{"qk_norm": false, "init": "normal", "init_std_up": 0.0334, "lr_mult_down": 2.0}
MLP neurons of a small language model. Each row is named by its layer, matrix (up: input weights; down: output weights) and neuron, and shows model dimensions 0-191. Each number is 128 + 32 x the weight over its row's rms, rounded and kept within 0 to 255. Numbers have three digits each.
After each neuron's rows, "raises" lists the tokens whose logits its output raises most directly, leaving later layers aside.

L5.up356:132167142116072113098105109058193178091122101160196136194138145138152088133153116162168156048135145155136127146125126118115088161149144129119095115138140129086160179178162159151103114177135115065108132113081109153118149164106150105115161100122066094178140155099136072141178126101156121149112128151165134146131048116104109138125109070127190120131089147146080081204133111122093132113105175080131087105139073123106163163130111134088188189105136182117157104074063128110130103094132135116146135092113066162137118102142070155143136106139156130141117151097177116106086170176181174159
L5.down356:137126093099056103133180134123160134132125203110113160145155128180145136089205124130163119111129082089145156094109138072133153116119105189128094104142123139094141122157134129123104133167146130139117111105128120122087071119157109163133221144094142143195189158153154093128122136173089123134150140167107090144131132153163161093073142182050216136110141149133115089169111163113154076135110141057142166152120124104164189125136115150111176113099108122088142146185126116098104073094104153116187117143155093166145178153084071163100133166118106143118078110114079151102067138177140158115
raises: "ches", "board", "ch", "rain", "ini"

L6.up575:148131079164154158117057176139099183118131101142133131135142163145140079144138140133092186147092159090142209121155143173131100182096125105196144083130071127136089181148105141120117126134133146153123102121072090150069158112155066064123090111148151134166082087123101135117097121157201118129111106052123141095136164093122134105189122125134124110144104162152124125155133124169143197060065136067132124113182190078083130101168079105129120140130108121138141117175086152143168106049068143178107112154135109166084153117131143107055091126153164151122170139144115123133102130119167103103
L6.down575:126145096159107103198130103098102180118118137141100178121106064094146113155134175157147152228080189136131119133141103119121098111133130100123152103180185193139124141118124147076123156105104137109161107134145097152084091091110117166203089178053125134056113180143090140186163080159152133160152202068141116172149147124134071146131162164142130142098132077076158108118161176128111186101118150125164147163151170112145111101065132109129123132118124111205132139092121138083151142113118147115160164066154141196106148122066145082133129128129159113168149125091091177191079128136115147123
raises: "els", "el", "d", "ew", "ab"

L6.up579:123165086110131090142159152075096148094166174096126135190212140140142128138099126132057140121088157139135109156098133065101143127123164068114182129141144152109159155127141067155125081150162213132123176143116141084169120089142126167139142047116107055082112167093179153154152119125128153156122130111118151163067149136094186148157074166145077160172200174127077177130070172174151093124124147131139094089132091130110141135129093132135097166112159144077147092178099116127114132087128098142066148099124073126156108156108118058138141152185094163131157143145134081152080101150131137120
L6.down579:128072154121150155089123079103086090166116127062091144111119106130144133127088157151126144114115125188106094117134165159063059110142091150185105111113151132142092172115132138149083176063041133137183096098113082165123152114092169084166050125196079108159146130175122124125108173168149128191178191119122155083145169097129172156094175141128164110147144093090148176084115140120137127164163100145134108133065110124102128133098130166118134156101090148166118133111088166127101156151153130129193192142072095192140186108140142080088134162146122028167149155125163101098104121127114147146
raises: "men", "ians", "ms", "s", "ries"

L5.up226:107186128181146102117189146090116154064105165106164191167116122106166170157162100152115149182084169062185136180167152202117135111165127143147137108091073142071152163117139071171152137122134100106158124081158121096132172115064125156176117088122117123135156142089161131137099135113074084113148148075098178086152127139181135117155044152065097115132120103094143149111131118140083192171121181130125111071179096116123110118180092127057134033150175097141126072116113151078145127130146113183102131166158155121115073110133110166172102166125071128117146124139154120151169149154137073108
L5.down226:116144139114189114159160114149114136060101096142071092125124114161120106149098166130140101154189122081187109060084190158120092130106143139137099133135066063141167149113122144129155104123134133121166210153062168110171097116160124198145123132156130106158135113126156141112068124089196120177110148101131112132126148137144131123165103085102122141111061087136123143132137119160145209109135124130109071097144159058096166169121097072133104074143104149142063136117091074082124134168199154140167128077143112135112118146112109118156161108129150166187118136137115116186157195084162127155
raises: "mark", "nia", "itation", "ament", "ning"

L5.up291:115134145154105148174171110147130119114193090118156148140212088173126139205187093112135141106175134092160142068111152124123157114088133144129117110114069126125122099104115079125137114100109120190136101134122119131166096173165046097134133084109113130119118119206147141117089159139096132137144133128162124185094112124115081193088083082184098159107144121108140081155132089125108121139110140070087107125148063153105079134081069145102121168178155114081123059111103152123122156160141175184160210133130189103101135170139138129135185088140107076123124175192127124127134214137159150130
L5.down291:104028118096151177156084140099193149150132112113191099121186125181115139195153122097107144104175138084101160131123150164118167109110111110181077133128158132124138090122122139155110154105132163143200133111152127092160089200113146152102138123063084150100169115187139169132092148132150156138158085136105071131114103119115128126171051064083101135105156141112102102103126125123170153131128116123088131147095113154142133116094083148141195127188090149131125097088065129119093128140157097110078095127090153143142017079124117165119222122132117154133119121121112070173134123139166180116
raises: " time", "ance", "ence", "ently", "un"

L5.up272:188077126131101180146177160135112102112123022131185171138116205121127130084180132142156140165167175072187114111177099166131143114110117180126137160126141114109106130065155105161130129088113125132117121052094148136156161075090133139084099118187175138100098155108100097089136078160159122148218103064085098138139123077164131144131113179110147129122108171118108098100080099156140125103146189092036149107105159074170131156121141204086149123162183140108133114134118169155122099124143137142143108130127130131113121148124107045184104125175121139127132108107099105163150166177147127155
L5.down272:134106192139123160160115148146118110080133106140169082135105123130122126061135129142170077123114152114117123150157151129107107140186140181180160162096156140088114139193109196203125125178133113170112114098098134116090209081058138162183064140114106121172094130121103111188146139095128203189177186131102097089176144120127111111102136106098104149127101129194085128071113148145083133084156195059105138102147139103159129136102105152100138097112116161129091110136115154148113111065144138136133146120120176078084177094125163060163199147101152098110107148091118051112140128146153117153
raises: " were", " have", "aves", " are", " themselves"

L5.up577:130142124129141091192109139087139182181106103080120127176161180069208119124122170130178151145131097094158128121201106157127101161179133187152164124096117094136136132084077146167103189172120192067089121173199140132093224155126109137154069129135185111091122076061145127151096116119110110106128155110042090180154156092124110092133080154154197110116127155066098123118061135148163158160173091100104076154113108122093126123107143133111073179100125137129126135113105124116180136110131140115113147133100142104142125058130110114137066182104126080119171130138120149104154114114146131150
L5.down577:101140142141165125165155119090115175147118074094127104162194157120174110130101145140115141098103173152113167139125174139106136150145150144174109087124107076162145148138119135133118155086092161094116129148126151142085079144153089097157153152075194149184171057106133138073097170138101143123159116159129171115093140153147150149130125072110130120149128121098140143109163040196121121108170168129113046126112093159163110139126102122077133153192070139124162114072166134084127132095079137093117085121086143129116191083126142117064185114100192101109130140108190132084134176029122095147
raises: "els", "el", "it", "eli", "elt"

L6.up566:120136156101155174104082155108055164144147124160077138164147171124134089131183125142162173085086126116132161146122172118177143149111100097179149139111096138160138092120170177093154163135142118108118119052141140088098109132156196164113136177081139175135084175120198145127162147062171146159111114104064077094067136138114135135110142149143101098116080125073110101148123091063077136158156184141098195170117173168132034155176116121111087106117142145131102140112082125120101139136165141132184121085136104115127157087131083173095143128093136137142088169111101087101171147096067124095
L6.down566:160124097153114048134176122161144137141117076095151163117160099123123155147151211125149178160164116164087151020141142128106090104065099074155100147126100073148161124155126128158126161089113107106188167168106172147107123166152102132133173039114102119107159133159150163114071141116116139144158142127126121118088089122119132141148169112100134142140184081136082112123082125114167109175124131055101123095095087166113108109176096115099120082116129146170082125183183068154179136095114182168101176113128123171151108167094145119142170154144200126109162124122126086116166161106085210053
raises: "tes", "ments", "ties", "des", "ides"

L6.up310:084087171079133148142153114131129122129121122082156148153123128109150104079158145101161148162162163090110054132165097118123163179176117141101084155107167118105169073079135168165135130190113106130129083137104113169105188085065128096232102105155143148149183140100100113154152103123119121157178107122104127130113105084179202166120125163137128099149100155123099109093113121138101102094160180100064127083134119103127136149101184185104162122117125172140115093124145184088124130111164122126164131182118109112084103100125112050133173135107118131136123153110144053129176125144190068145
L6.down310:127121170070183153202071128161149082094083090139139135147142143128112107079137140124121126138100140054123092099154141172130147149181122161103100135165140115097113093183121137150129078170115150140084090195106142123120198099095114113179128124176132154121104131139076141148168158139126141138236147094089141087096074106147152173115126203122102113142111126147123100079124177151102126130162193072047130112152127133139095121123119168097152126100212166104127121097158154094150090149148135119213148160143123095103155099112119062119112099076154115106170172073128078119145132122155095121
raises: " were", " are", " have", " continue", " begin"